{"n_layer": 11, "d_model": 256, "n_head": 2, "n_kv_head": 1, "head_dim": 128, "d_mlp": 1536, "vocab_size": 2048, "activation": "squared_relu", "norm": "rmsnorm", "norm_place": "pre", "norm_eps": 1e-06, "positions": "rope", "rope_base": 10000.0, "rope_fraction": 1.0, "qk_norm": true, "attn_scale": 0.0884, "bias": "none", "tie_embeddings": false, "parallel_block": false, "init": "trunc", "init_std_qkv": 0.0314, "init_std_o": 0.0314, "init_std_up": 0.0314, "init_std_down": 0.0128, "optimizer": "muon", "lr": 0.0148, "lr_mult_qkv": 0.5, "lr_mult_o": 2.0, "beta1": 0.93, "lr_head": 0.00579, "warmup_steps": 31, "schedule": "wsd", "decay_fraction": 0.405, "decay_shape": "linear", "final_lr_fraction": 0.0, "batch_tokens": 65536, "seq_len": 256, "doc_mask": true, "train_tokens": 487400000, "steps": 7438, "dataset": "wikipedia_en"}
MLP neurons of a small language model. Each row is named by its layer, matrix (up: input weights) and neuron, and shows model dimensions 0-255. Each number is 500 + 40 x the weight over its row's rms, rounded and kept within 0 to 999. Numbers have three digits each.
After each neuron's rows, "fires on" lists the tokens most often at its 100 highest values on Wikipedia text that the model never trained on.

L3.up617:500528526432492493449486520475507464472518500504488487467504571540488607452512510598499520527519497487480451451502575510513453498534498537557496491452535530474464593520513558532522470567570437526502537468564503516540392434516512541515485492446516494475498442470462547530507496497434522553587573484453514512496520409448463530540480531494533488507448464526503546552545477589500491483523448472476384500498525472527508529526483452501537447455516499507532572466559544528617525477496526501495529569470521449572492521500474561508460533507537440469493461460479455523494551528494495440462511489421479399489511467543585439483448470421498496463538531498490507379511532532436451543553537528500464549489539536485480513492511449523490524499480433495472575439493484498477461509487520
fires on: " Pro", "res", "om", "ep"

L3.up196:607474525432565476439492449500480443494516480445503524445503501514518541564485501562509509487506515524479430489507456520496606530451512512511508583511515517517507466493500504496526556575485472560483501555458555481502492528497561497440517510532522552486544516544504562575480528445495586461465488514465527491473479528512520539504567424574523386569480527505475572518523508496535571562527551446444481463457522555549522474524461492433550450550555508556495462498543506423455510561475508515487443520461458565509504466479505491542488512476434475419440529487554530433486478501514492467505476500480536562521531537521489568535517483471414549490454523504531551478523577516544536505569468540605502489512459466431522521540520467525515478622518529519440490491503482528460442536551520
fires on: "ail", " work", " Park", "k", "ol"

L7.up855:491496530480530514526488475516454557534445531488463532551522462515524505470495488507524484501510390494416533466520536544578496467609448589566448411504572490460514471524459506497544495464493526431547479543500518543463555523527480555482519540541431491496535516558464432533485507589480447509493461508498488500442545428498475544553499566533526514544433434519481458455467491497506509504538424465442484462606467497485583445531502565515536511554502512489465517460564528563484496497460546518443532595520451527534536490531516591524479436557468573510421456480459491542453570489537513535501468522505495512526532537490452513467529462524503491569452503539476480526504491554481537511436561428443533557509509493568497487538500501531463562541543534516499457488482487497455452521427453
fires on: " League", "L", "A"

L3.up801:542527373563479551524481496443525536536470464569434532433453499521470481455500404467483445523559493478458471470447481499474441557532541536477505492568517457533452555480535490451485514457521552499524424512433557430513485468434528506530519551440479493472437508535517473522488581475451509528478542430505499486515489488465439513558520503568526543438490489580524423482549477484496475494600474468517556488503446433477504464486540517453476457493479495534487483476509584531495509529529515558444453450441444425533519534456563497515488476574516496538479556519499560508505464446499564487502405526487519407417532508482477509435521454517485514461519502504496464505594496482529468503595517509445484559461487444489550476453534511486456531523511477536494485571425448479505503492499500
fires on: "ro", "on", "ot", "y", "op", "ver"

L3.up44:471483483523536538528446490439439532465421502425528569482499472565536491437520489478512415507525513482516536503530418505522514505476517497472492488532511454514458532474496483504458530440507498528467495509505525535444481486527542485405454526527513459536449481482552429536578497466541497471502512437539503530522545520515443555469499523497504560391474487500494513506492384509521504477499498567456449372488497490496572538449524450476494522519446567500432467482426484531456485507503468423470554470464522539493438476434474481469525414493494524424511485528474565465478435551503495587517573457495422552515557462519498449395545502427509496489515406518497567510511451507511493530554473458517548460502512527427432552516454415474497510518521506504484453485512455473482555445481476
fires on: "os", "ot", "ac", "ik", "us", "as"

L4.up766:476477535531538524504513527461468496529510526555465536568568510533488518472553532468436487470467438530492473494458507476520521518481481465527500533551502535548437474530523508516516526441472493488488438537415495487508481521549501551518489481554507482517541562576488515500511500541470486574496542518496508471436470541530531465514544553536431503476490539444539517487498544548531410526515493495523548456542466581565462503459584523472489516472529507457447470471551483520543446560427476470488491514527436368463592510506481574462530503588494523559587503562507602456428439542435482491504500476493536524488453550546444507434470520675489511470463522574520530516441525470491490479496529527546534495442530538514486502540555435549476473504514534426510516548492518492506500522434495
fires on: "k", "ine", "an", "o", "ob", "m"

L5.up526:480532440525504508554493477499463556451534615488523441479556461535514508456506467443537482544561539497427568484508501452516502451546495556449488472527487527488459474474540593486432484464497572485467555550494448463460436463487536414454547518581530434538464494543439483562599522438549466508481571376511499556581490486463490498479508434477464509542443438449495464470463472454438511541467584542492463493567504559517549472484574493449452514505480528474502488445500543464550471496421473460441511494473520483442500504541473451509449458508489476483479496413471464512494518520483510459528466523492485491498537497519499485519495468459495500506553522510493479515480522511560477489457503510534448507575544527462481462419464511441503444532524455591508514437541501456518474483510402
fires on: "et", "ed", "ty", "d", " met"

L7.up814:483494513481494452544545538594524555501496575529440507464499486454549549479520479529530502502514462497463513550476490463494530484454473467493487547483498533549498436508494561446508515443483544531439473539487464475519449495504505538564474494487515553485436551471474469532450410447530476549481461504517471472494490475508440482488504511449531493438458477517499454533602473535445473532505451525493529431467530572433427451481427484500501561560466502522483518515537597536516529537471493586520564494487509422448470475503540455564431426574491422472393503526557559522508528523545571518514474487475464564465514549510488476445525545449520481497508496513463569425471483544528554530541513590423501554482530482475567458513569457469403495475557474418471475500515514451510502498469467
fires on: " as", " As"

L7.up194:587557475595434503526431468524471413462531553449495467446544559505446521585472490496503409500461454480544555515464487503505491466466529446499495452523520516536522537461502474543492502515530493477423516447507526490499477499441509512470533469539475466506489551497524509454500483524500534451523572468549545546423526560492454504516580522486513458525467432517508514500504484487457452536516502519516509499418436517505591488489492494443497498544478500419482484437498547537573490527505566535509523397497501494522428499545563548459482480509502472588476445552532433530497457584515566514387525483552489540553530505520502490572439495592518548464567500478521546520519471467442524527546491501523507594473499453441479501497526485591480501470478532529532433599505524485506462532479487
fires on: "o", "a", "e", "y", "we", "."

L3.up1138:500503542497503482438517570507518528550573497578486603462523522485509572482532482461529432427468531487519531579489493564460554551410506529479517490462512517540521515502549503492486522463448426466570491529583483422503527381491508521431495476503471471528532463444509480553514510479489525488488560551471467503499560482442506480587532491508507506497523496481541488506496462517607479498497555450558529477525451549456554408556559499504551458460530498460521465497501522525616545544562461504505476567517422515459528479497451478478465514523457523499492536451518540516495462504528519530521525560466565428501488440577544483490521533463554556481540433446507498484513577504491576480530503487481497553609520525507530479536493530476463493462473511448494451526545544492452523519475593
fires on: "le", "m", "ation", "f", "act"

L7.up258:588491575492590403513567489417479454536506524425484540534577452494446497523546521561483427530511538433443561458456475529550535469513503481521481457505592525496497457442536497546508492446481506534521497485474459426526521507497545484524539548568555454465500446547490490537536543569516531463483509505516540468494515582501505518477462530482548432532449503468474496480474464508542510482601466471496563403504503510473505519509498558459490535560582459475507517557485496466518407519431463531497522509451503497530542550540533526412444473557556490459539489485557548492434524565582527455416495513511522483540492505461498465484500498540462495455499524504523466539469517520479512447448451453538402504458490538549449489549541486501472503556468454432494429509504476481568511481506489
fires on: "k", " W", "o", "y", "r", " York"

L4.up405:577485452451529536476505464500416439526464549478482491496493571552484455508540513532402471487517508498468482458501509494511491480507432512478522519481568500537448475482489496540550443497554489552471541500577430508546526535485483542528467550469473490515487499461500479494516517515457514486455535567552525433549525485482434376464584487479536521517507484503493416542541549412547536501556449438453475506510485553490519531529487483441495442539534530492471462524430483465428501515436537497501517473581505516538515477503518453486505538523511565504488607564457481430424437500474450523440488529501550438548535493491549503526546495481582483470496512503493583527460553491444461477485550515526511463460524521444487454469499441545436550604422497532504437459528437546485572494452540
fires on: "ul", "ed", "eb", "ow", "ing"

L4.up227:535489504483574541517537504524483469516460527520550532463521485536466512447470513588469527493538515550508454454546493454516499538508491453622540449502496505529533482482493486486509527481533465566476539430559538536510497528483507579459499499396516541482538503467549548494509485496509556521408495581501487512485517467454528567508514487458480522518518452471525565504462535440469517479548501499439538514524524482448509532517509474445530484593504512551443560474512505527444458557462522463571520534545462458443458451491470443542537498438519514558534545498435503458512587520454517541537540559475501450470586474490562533491475537538471446591515579575454475569561501522435485536434503462432411479514476480521536514471525486441471508503397477476444542498575494493518565506474577
fires on: "ed", "ig", "ing", "al", "um", "h"

L7.up877:459464506495514536488487474508532475505468551475452545449541573516553450457505519586512495525462538505499536427507560525510541506505451480518498516503464508525486528541516468551416514514525541502508621482541440537505517534544529512535449481516460563490471507416518491506467451541573483420528601442505529463481521502469483482453521560500514528475447502466509497496509506455460504494480438502554445502574498501505556498553546453486568500593524561524513526488538499441475500512547510477534509588447618529487471420536450533533509561506448470510542407501499539530502454444561410531441470432463552475524528516555468510513512467484477447515516529514466446408450485437490394492475521460474518561496425536474471457497496455547502509483544551527489468475559514567523573545508496
fires on: " and", " He", ")", " he", ","

L4.up908:503454557525494540453514487460565533454487520578483496504516504527539483540531499521481513508463503437494580549491481504476495529417469467499532570519501483476478512469467510519472579503504441459564531517418497531519454450486512520438556530501455524486554479491481466456503545449492433431515529523470571469551457511531472497585491491488493442535558458464502509452536524529556494492420449442473570498472511532552537449496529564435505493515517590537555484462483482481444520525506463513441495500495531510591509562564463558469493537486538461481577543479472483458522503483475593555516511397534488483577480483507479474482522508515509482513494530450465535459495469498497521537462409472472530497514532531503511511435514471526470486567394536408532574517467468611444500583398444
fires on: " |", "\n", "s", ","

L3.up285:519489530457519542451469435442459497541510493509496581484517533515496525499515579504528574505506494439468490458508526465520559511483538462444468545536463546478431512489525574506541486491509392450543525454504511527446480545533565511496479539452496427501508539502441554549521526501545490507423483416492507483505526561514482564528555503476521507500512551510441578521522539525437460441516465540501514435468507487511483520543473525507610553492520485519558427481584446514466540481490426461499543499480467550490483558453490492509492548479455437468544547468403499448516498532501553482494516538538572500535532536446469411474490491443528522499551532472559579472517586483474463403462558480530523475489467474496497462583556529534522505532495433556509484597551449515492410516475474
fires on: " Gl", "k", " Park", "ark", " station", " Gr"

L3.up1458:545528517429504547501456601504508525492616435459480502518544501516529456399501539566447467513422513469527523519538477508483530466489534494558514519550524450406463575532527475537453564513521519479454510512552490514447521491495538490539510509507512531502529562423471549511470442502528472509515475474468446517456507431461503559504462505493445515529459479462540556455521459488476512460462563478471462474445496547520464544502400549535500438529510454499553471497537622533549483456453561512472481567504431530438507486508471484523551488497523467543556483455490497509527540540507464516486544579519495492440521493487524415471544466474459405539506556567478518468541437461536500528477544452471583521500551481457463499471515504535519433602442540543529493548499442551461496553503532
fires on: ",", "ers", "as"

L4.up258:459554509490448507454457462512452516641493478508454509512525523510476483438515555512513567492533419510478489420401518470519529443472464537546537494457528531480441447539480510483544478527479443494529479516476510509498558506509566544507493471548489543477648498532518512500542441469493509495532499489510554478482489489500494464556509514485487504467467457487489474534471536468405452530500487514461582477501461517532563523470486495463444525522493530483522485480464501563422503549544424524497528488506542487435477507571493510529479462496408567505488500495499540470478513611500544545536513517433582564482469603539452433489495473492496456476511465464452452568510501543435488416446473426501490449462477436542519503519502399502555546503517408484502417528506482509501533563494531
fires on: "W", "L", "B", "K", "l"

L7.up291:505497466508495479516463464470512463476490457505477552509434491595578546479515443494442469529516550518525493476522461511440507557451489516529510485416431487512492609487546412420489446461506491494469417500453575391465474531520515561457515493436497366481495512543514487454468445508510524420462494562510488546567483486492482544494480501562544583456482523528486564486527437479547497487471431484523480488429481487447456479487502500468543520568494531513468519506520520501551525504443515458557568493459523444531514509474525547491515494543436557486488537560512521512551499528549502503545522463556540472510547515504490560470537429469470546501468428543576474454548463545497448514470532451499490503410474530520495556485479436532525465522563538508454468554490503442408478539439503
fires on: ".", "ot", "an", "in", "ro", "ac"

L5.up1257:468420496516524473533469588531477439452529514484458523597490567480470473445501496519496472537537503487538531614436506469516577545492510606459534440515457493498512539546476541511474490501526542551513476533456461525558491531476441439488517460536492463528470553401504448511466515534523463504513447470474535478509549463532503488449435537500469480490524514557526516507558524518490445521574513493504494531538471472488539463492401450515445565462538578430491554488462489529471509521478529458487440411491562475433549542532497502501428495481578427605509464496551523452491472470465511470453509597473461512537471491503541568478501474485537533516480570508509482445542513457494464533598465539461506461545468548472494506471460496504541553545472449575472448530526507514558513531559530
fires on: " qu", " |", "N", " ", " n", ":"

L4.up397:484479472552562516550460442515550419548482495451501522509504576529471527482493486485478529478415526475492485548566587568503478406488454498518491517515448553461542555470482480502499541478505456476493559462486471514590449400474488539564513455505412580523433572503479497511493504475475529442520473531482486392501478517471529510558500479474487483549508479486473477469469522487522478515550455514480474450483526494465460461532551514478502458460493518420512475545465544488523496512465537457434455451458468524486449541514436531472469518597506514438480511396461473520538552470536577497480559474544529486556529493505564500542445439518458485515508449437502509452477559439501519475513533455594519421498496470534497459444597534535465553522521504538379490510491539476512518564470499
fires on: "ab", "oup", "est", "as", "ark", "ames"

L7.up660:515544509473460470514522523483485485439456486470507452485449568491385546565488529524436427436493502462441499567445456503517438531452558473481436499491534477568429474486525505564468507553485525512493516516454490518511456477553456535532471507435570500491539539432499501447513536491464512530490535423570438533478526455461511469457477612512507402445462444429465522508456554504481497512511520534428568460513504474525478504545447534456508463462477494538478535531534558457398485528559409487507492484462499517470543533420508484500466425505537492459455474477455481541474479511600509494481425498496581475494447493561568512424469562460453537504526506533498512491549485526467492460444495513533509507534584461528456519536499536486475491479421506503515554570545502537546486547475516
fires on: "y", "8", "od", "3", "2", "4"

L7.up960:485380546506510459559555590431456500473442462524460473470520495461515531459462498463512493527507459499531488484475479505517540491480460467601503580455488512508467506495539459469484538480460438513488474498503487450492481497532478481528457526460429508485501480539452491523474572452477526531486443455517452606477464551467503464535460512399461489491565534468485469482557446543540516551528502460575473477535516542459433522501471577508481503505549544525428461460531506483547458487410375409491459464471552445517505466512472510600486528457497506403480499506543513529487512507470532570571555512465432567609509513476434493451479503464597465539508457502449559445495494535518480517556510504468506510530492483510508535527471480492501513514544445500468571450548492509458457505488469
fires on: " ac", " as", " |\n", "te", " en", "ac"

L7.up567:507509457529438527528583518476536469406489467514491553541541465538539476564487519562398480482480492462560560539455446489458488575498457482473474465487492477474449436420512458441468515533504507511529496428462518525471483464507570540482489521473509484474519434497499461499396435497499450417478531458510582486451459519513554436559464511554479469548585481497502515503468435505549586473529513430461463469489428547546497509500495517505521506458505518446503523509505505396509522538515422524527451537468495491594539448502518476547439524473530496482565496542533445450464532493528426509498457417409529424533537480572494521476509466470530479502457503447489480459558544518490529559462467562473478515474490563540501569520532505455535529477426531475503514565467435501507511509507452
fires on: " United", " |", "\n", ":", " with", " by"

L4.up156:507577456524512543465457524444506508462568452516520537440557526451533498541493470462475526493534450412484522481460527520546439517511468535482480469500489561483512566435482528498546451505427565471560424479513507503507512487424543573395493583503485483510524529425535483573500485522518554549413580496507483526513491517428419471551470569513490497550475369476565480466534541497455531520531479451487574454537474480496534490524564498451511519507461518522488518446517508538482440536532506447506524448461549431510498540524497543498454476556586463490447539461466487533528523589482491554488459478499465510591456511365492488498493521505479480519568496516438469482546485544494533477511541498485519596569502457525487517481462550485426510489452495449501500460515510507493532518488524
fires on: " the", "L", " |", "\n\n"

L3.up1142:464494472487544491527503504592504488545525495428515555437578546516447454433542433449499486632487459456541563531493466537538514521506473490492495536464502475413556457515468420511517539411522526485477564421456481509488544502471509570548494429529434545462576511476516466540521483502537490505441536506432482573506479471573488485471526457451511550531473490489510461550468471542537538495504568487505581510492563599479500531516529544529428516482458491537538451540534483498543516502541469516553506479488472393484492500539543484489463501576566492466481441503507502499491453503539492581488568478583511519493569534526536498527464513485473508471518496500470527490525533528522491557558518527596512597486446511444487549510519550493440518527565477471495485545539485585441514514521533
fires on: "as", " hel", "z", " bas", "op", "ac"

L4.up1288:471467551459537508494500499454528478489504464530424513568510480516416487445612489501476493543476520540481534516489482513480459510520429427503538519527476494460535501463523466517422507527539474532463575492447566502483542457517484512490560416510403489542514467474484495500527514574420576570502470506495615530535508529516526476487445477490504471490591521503522548455574528501470478530499473503543568526533488486509478395489476467580513509503504552469542563542503474469555486543452412513478527430516527428543447509476506524430532549443489511485521584435503566491521561500521489581428452496542467489520485506457444537480591507476464565559539533464588520510481488534544524522544479559498480473463442561501564527501485506557492448489515464509466500545515526517478466449492573
fires on: "t", "x", "act", "ract", "y", "ext"

L7.up57:562479529555548508477493518468553514468545441453475575516509514455506486548408563557541439491576534453529507542522436548495465533549482472518513563555493480417525547445498447518483568489486493471507530430433499488564528512469559623509438575501464546529488480490484443526516461557593564473563519492445500462508520442501508470423505527606480461536497390522504490497458418477481570500486537501508529531447485525519472473448560505501486537509464534476463471557538497509479480495457523445554541454594463495511438564497455534510483530520505518485495448535448521460575492490497515498524491463490503473544494457514507566485454474468470471497504456492485545446458474556506454533547537579572477458521520502531466533519419477515476542537444494475490560520498576522502560541480482
fires on: "|", " |", " |\n", " to", "ced"

L3.up733:524506514459488545463540529488468543459509433442491494505483460471534491480544504553434542535491536522510489521487522504478608524473482559504502555533474484477515507497500449502504507434514504538460509522540506499489474476456465487553494483472507494547487425545478404552476423478481488566437504489507477541443498514521545487488463527536439565527509519496526555491581406481507419538497620538451541485511491504501496458520434498525562393568520403520535482503567518514539484509505541498471510593540502462515533628499481550534484487515483424467496457519538513573496485538465491506606504568572458573529442486489506502518568448497479457534520512607530443477530461421523513544520495498423494495549582488476496478564510470534506571501512549514516503489456468503486494595513483
fires on: "'", ",", "'s", "ver"

L4.up524:538503446493523549530510460497473419462479471530504480561530501516499527511531533486401511504476499485498472559500506524438467476543543518458539564525563518489535501501474552503449504498494463510458573451487541463473440496497487488490480477486391508515576461464453579490547486475417580506501513431442499472490458541560500513536520519460474534439552531504505547522536456439487460567542472524506517482512381451498501463526538523515541526517483457513469445461483508543457459509483508512479496444463503472498579507496486481510429522454512479584468465507468495483499542505504503516520392531614474451539541508485544546460488507554481598579519515478545496449534457514488501517493437517484574538524540444438444508573489453536459422519593524598594443538479497453558464512533529
fires on: "y", "ó", "x", " show", "o"

L5.up122:464478463538514544503484507549482499518532496494444569565531493489458463473509498535601499433515456556454517510506447455512459474503463467538546476458440428502502540567455526522508461454551538507503483536478541455452541464569458483554499507482508562455587493418453462476420514457529520505494517525439486492483515498519473439486473540500533501549497403526496544480475496536407553458486562539490537483447478534441500503522510508434429457504512542486462485538450574523495481496489491471529557457515519487400506407493498508415482540466549457480476536454446534475533444448491539519434600489531557528446500484467492467449459478481500541533480531540431499529515517517517463590586518569477573528545444457496508520470430509457472523470511420472475472537477556544503552551567551
fires on: ":", "as", " ", "ys", " hel"

L7.up511:549531483408576476538421477503465535389508507427491490485472550518560524516447540601492454480469509456532429536511474468495563490489499518530575509460489477542486550467492538511490553481543522444569570511498466524529472513491479543498467530544484489481501597501466452523494533488468518561540523532435523552521591542519433496475551531496542425445497484498520482545544478531468514435497575482464526501488499532549439507508582435496475540542562509564493501610549516500493389510473495477513525485527470545526531556543467470533490450526513497519546423526514485504559551518467503524437547481477519493508512450489563480517461566502508481561441404488460506454533524467516487517542497489453418530531486556497472553509501473451382519515564509500497468507507536505546504409529477
fires on: " |", "|", "ist", "e", "r", "p"

L4.up901:489432518493529558479442527410550461529548551467511490548556537456429498465472459445479470457471495454511469532457489488484535513514506485494483485534525507536491562489543524484536478481562466486484474529511486462516437422488521475526556442489575470446446539482485503541495487511510524522534536446530551582453541479406435495469496582482495410507438404488492469564460554625501516520464491499446502478464487448539530498500556477402476472524391504513510519567514517510498484517438489548436532508489494575509509494394519429442529541483518470463505475549432504580469506516506508481532535548473500489548488566474491531485472487408462457477549534491482489445468521505533455544484482434559504483571536502463442445546567516543463464432489557477452506473493475473521483521438469
fires on: " Gre", " Pro", "y"

L3.up663:522553494483489428456440513487465461561489562576467497484488535538530472474401481447548415476427511492476562565443477501479475528468509478516436519468492561571528504511483563500602510524441533482482423476558467503523477456513573461512513513404490521520463520537499429506485434470486507500446524495544536513480450475533533518473563461441499491476519477442467451527521474539481533495489485581455534455466528558537485531514550544469468572469510518570461502437516531522521454540498487476529511553512542502526442513467456500511461495443527505429480432535572569515488487420520516468488496484499493457484481451507536545476482514531590450501566517502417565519513476499472542440582467503499526527439504538547582576525472480533465522450539463382485439513523470463508542481514433
fires on: "==\n\n", "===\n\n", " ==\n\n", " as", " "

L4.up363:492498529444433465486576501495477504486599513507526451436521456466458549547495491507408520529500565452412519457489531450386471475462560552526538486475474511454473471531496558535562509522480481465375499461456461569492461482499501468490461489552524473526512472504470493475456529519512511453494536456537479513521464516497444523480454506532437512480545444461522473456466498513464538540407527535468529491573485514546457530495525546557517453474520567433515477554497521432510481531451432468484540542478477486526498509504545509480451580437480547401479452448524479499532508448505549499514492536431512496515447440458468456553537480554490485470541497450432405535521500458536404554513517489538466458507457479493539495465421406449443463465554484538459516506457545495506491535442528
fires on: " met", "et", "d", "let", " It"

L3.up227:418472508482507486531485506497504470462487527460525558538505490499509559474465603542488511505558554476489527469528542556533533514443423493460526472506433518462537572506522553596487429468477490450468473537438497544520440516507561501487516454498483530540484552521512463510453511491478544526503513541492514474504418491513517560561481533512512466464521530504554543379491462464450447545502487533558528511491480522529441524553525524512552480473493440440492537491604524484441473486463496481519546530468418581543444500509482564539415507558455476502582459471470530477496477466568502488561522448543487528561525511541518505514475508475424550422529499463588496509499519488555509494480534600527606467468396529476533574479533489518536470510504545479553473419465485419464514487516516
fires on: "im", "our", "ad", "am", "ark", "oup"

L5.up127:474481487441562453535438556531396463457499495478484442598554487484484556498528528492494521504534559458478433471516534487482533508467506471483528437534547506537561499483493493470476490475422565534536470465494431541477507539518513496508393436469480496529426466533501464519502478531504570474479515528474419414489481485590474548516523448477423482499510457545444519446476496491548453534539529446481505497498495454526458474486533550544576521466494536503451473520522459516545490501519521543489474443442503524491438495506559490532456516502513495506479414588540489493526521488576466505529543501494474526520547515467482495522485523493512500435578462497494506416528452529484550492613452546547437506494430473499525431516572382453459503569500424547542533461444527587533513525487542
fires on: "ro", "l", "el", "le"

L5.up163:415415478537555488547528513450489495504481465566456532613531484403449533481598511476469499452459497481499483503556592479491538457456465453481496546515447498537468451540500503479496528438547553456498503551492444410466569464544504501503489528495480526522531533388487440585460480489486509515535481478518476562482520534520421459464508458492512457480467478545477436529550491524400517504474540494430530444503435537470527435470519520450482472500513539518532405472467537522497463548463447510482526455522522500436541410490501527442424450513538502514490499456534519503549494457498519528592500490586493496481465524534514421534524562471515536484570525456530499539445542463509555470565527530489479445452462484489530462509525541534443540492499560536541522490470521496528580510527508
fires on: "as", " as", "s", "ough", "ons", " As"

L7.up1176:519487461477593465535489514520467548467491534500504512544457508501507495543516560506509508518531518528530494550474447557452489471528476513478441494504525443506453488530536461442518530368470425480444444555538499533500452462483493446528620497432540521482433509543438520451500536552464467489578514502572539478534492514523429524443522467512559522481533487482465512494499481449502538453562548469498526555459481522506503513466450552533436544593556467466529590479537562489471458457518510519474556508469487488482452477511492488483445488484567492550496507465514585490454572486567525482484529553499494414465540469543482462501483420611462492483469547525486507520501584537526516477540567475498486464464473499524554596454455494542492612493472497543532459464501591443503504516537459
fires on: " for", " to", " ", " of", " For"

L7.up1003:609433497529568465512461491539474503514468506513454507453532449505503566455525556522513425552469470517521503573575531515511454470501497502497546483540493538572483512507502546499517492453467456491532539465476442488475468435569543502472506487432490475539511535548493505500478518503506514536518413535400578537489571460497479471486485508492501482441520510474536519409515513475478438458538467432538485439509468461485551508507480513533420543491521477487532454510502511480430439506508442477515479510446565578485525525462484467449455598487550453520474546565562444457505466582530459475548464494490441447506526501495460502541446491593486491559530560483491554446483578530497490486604575530512540509509516473466544504445441397503446568518404515520459517490541493468551466474483516
fires on: " ", "ter", "ch"

L5.up734:548549492569475563448492515506515494528486546495458525487523529535473524456490488461538499471501498507477515499481551543500489414566514505474479507533472466513490511529534443499496488517484400490509554548508417531551511509473450530553486489487469492499570525463480516450458491463537495485521487477507551509473534490523466469530481535533465500532457478564411475439514462501537499510513389442531456495546524591553491522508489542521521492456437514503554545479551527462538555470490473478413512468580475514432572500438493529496411430571546541487462442511456548449474458481464598505453426466485517444467550526469516508414549488533578434551515542509432527504545548508446406452483548486454536483486508478606582543504512438478419516530535468521501449449418479548476488490506517
fires on: "A", "B", " on", "N", "L", "W"

L7.up805:467443514497498475544537498471561539470519536511449540412513449486525425456422444464457459483471519463516509510468526463576528535523503493527447433537504488540497545613572460454475489524481633482461531549472483503511473597587499479535480454487505488473493571541459502532480500513492466521436497517527463491521490442472550567512559549490533573512483523470573525536519499509409489437492505501549485521513560460571495518515474568433446474571564478445536462485487529481536574504520526473526556493521523499502466498554507504517536471539478410521538427447491480527507466543575454490439557431506549511544519555524510489447510485491458509516513559540452480418542493488411446494486487534488483511499526570433563471474530470517455483553451512393506500499503478468501463499468494
fires on: " and", " but", "n", " he", "on"

L4.up287:478478423471481518562461492575475490482474466561464440513515436499565590471501442542542498569510549546473429514448469440447552478463484535540549501445483439534559503541500445488415483473475556539499463510503471496542456472501565499455493494456433505470557463619526477498503469468547482527411527535495460445483497527509549451518503472498559476562485569402442498524505469474491519468547515569500497476421504524591482510479479476513455615458504514410440451471518446567516484559564553472537482489420478525497494548509455504460485549515486521509518474442518510554517512464542438539449493523471529500536522517563442570448506502408548459537552512490448457469438519527520507496502508493453484438466501505548519504503500411500495503509524518497519488545493541470429520492498503
fires on: "u", "==\n", "itt", "ip", "i", "uc"

L5.up216:497398534484519481484525507480483508528490473406470605504472537538477555538543539539562490509521471472508567530546458511475586486523488489455530496501559487543531429450500474541465485419607528479525537458494513499506540450521484457505555476608495493440521532538555477505525478496501509565465484509433483476509477506547508488511487491602549521529476553497559432487493576523533491522535504456473442498583480547456400520480544477535474510541583476552473521524509529489528522451510510452516486518511514469505449479520498527510503485526563499494512465425570523463515474472543490601443472503479489566566569536448484531491478452502588446469522496536480462476536550508526439477512567493495536567461517576576455519514417470483553503500514509597505525472552570458507439531550510
fires on: " ", " estab", " (", "earch", "ience"

L3.up771:530500496445464461477478518383512473581500493535508504494479464476464518568473527467516496561498560517507489475498427569543549541538478500507553495566482473525443441462513502551497499532563445429511478442498534492497509463569550507482524517503525492455490477457424539453484523502539410490507527476519492545555522539519374496522500437509472487499486446456552500511578528463494509464471520430495474548544565489448456441509534497536493481480485489535478532422539495509509429449522487539531517491461558523471562478463538514458437584426494471512478479453517489528516635506481477478458514568537537521513518524530530546503503536508501466559485517512459542438470451508549524568576538560513484538551565498582549478501581486506510489413579510561459488530588504460482455484425511
fires on: ":", " ", "ourt", "a", "useum", " |"

L3.up218:501516481497467545525549486519460483487525419581502451533561499493522506535542465533507529518444535551415470507498446529454475557488503527533518561498540539533493468511498506495470512467479536565459541483500535533559519446535520528508487500403553477553549547526527513398472472493523429441428523499504472627471534532534508583519536465487471466570463388431443498489568478410458486513524563527488493471490550479527443504443516505482511521502507478501483481542538450486550591526483469558511454563519500502530447611485493495495523529587532512546529487453466533483526516485551491480539476464477502562462472531532431492445541478557553525544581522476438526489511534491433492572510484533563517456458497534521508527466566474570431433513459489502499494492507555447500533507560558
fires on: " ed", "c", "iz", "itt", "ip", "en"

L5.up840:507468457487566445466486538433501454546507506495541491529459513514479430567556601487538418509493485543495577474535461490513516518545510502508548567470501469534491486478514470526531439463452447524542501493563488508497507388461546448571498462444540485492471433546459524542433479461513472500527425509514482555515469465516493522474579472448451525458494483452530489579517552467555516436460560432487474517551471522466448478517485499582507448553542549527499532502540551453424517490543501437571423527425498500508512511478462451518491536576566513485457521512530536501484490542546514441490471524515464480472481511475518499474500438481566507477512549533513535419518534585445489498567513447520487483522557529534511611498523481511549494468476513535460569508592541496609467497557493
fires on: " ", "–", "c"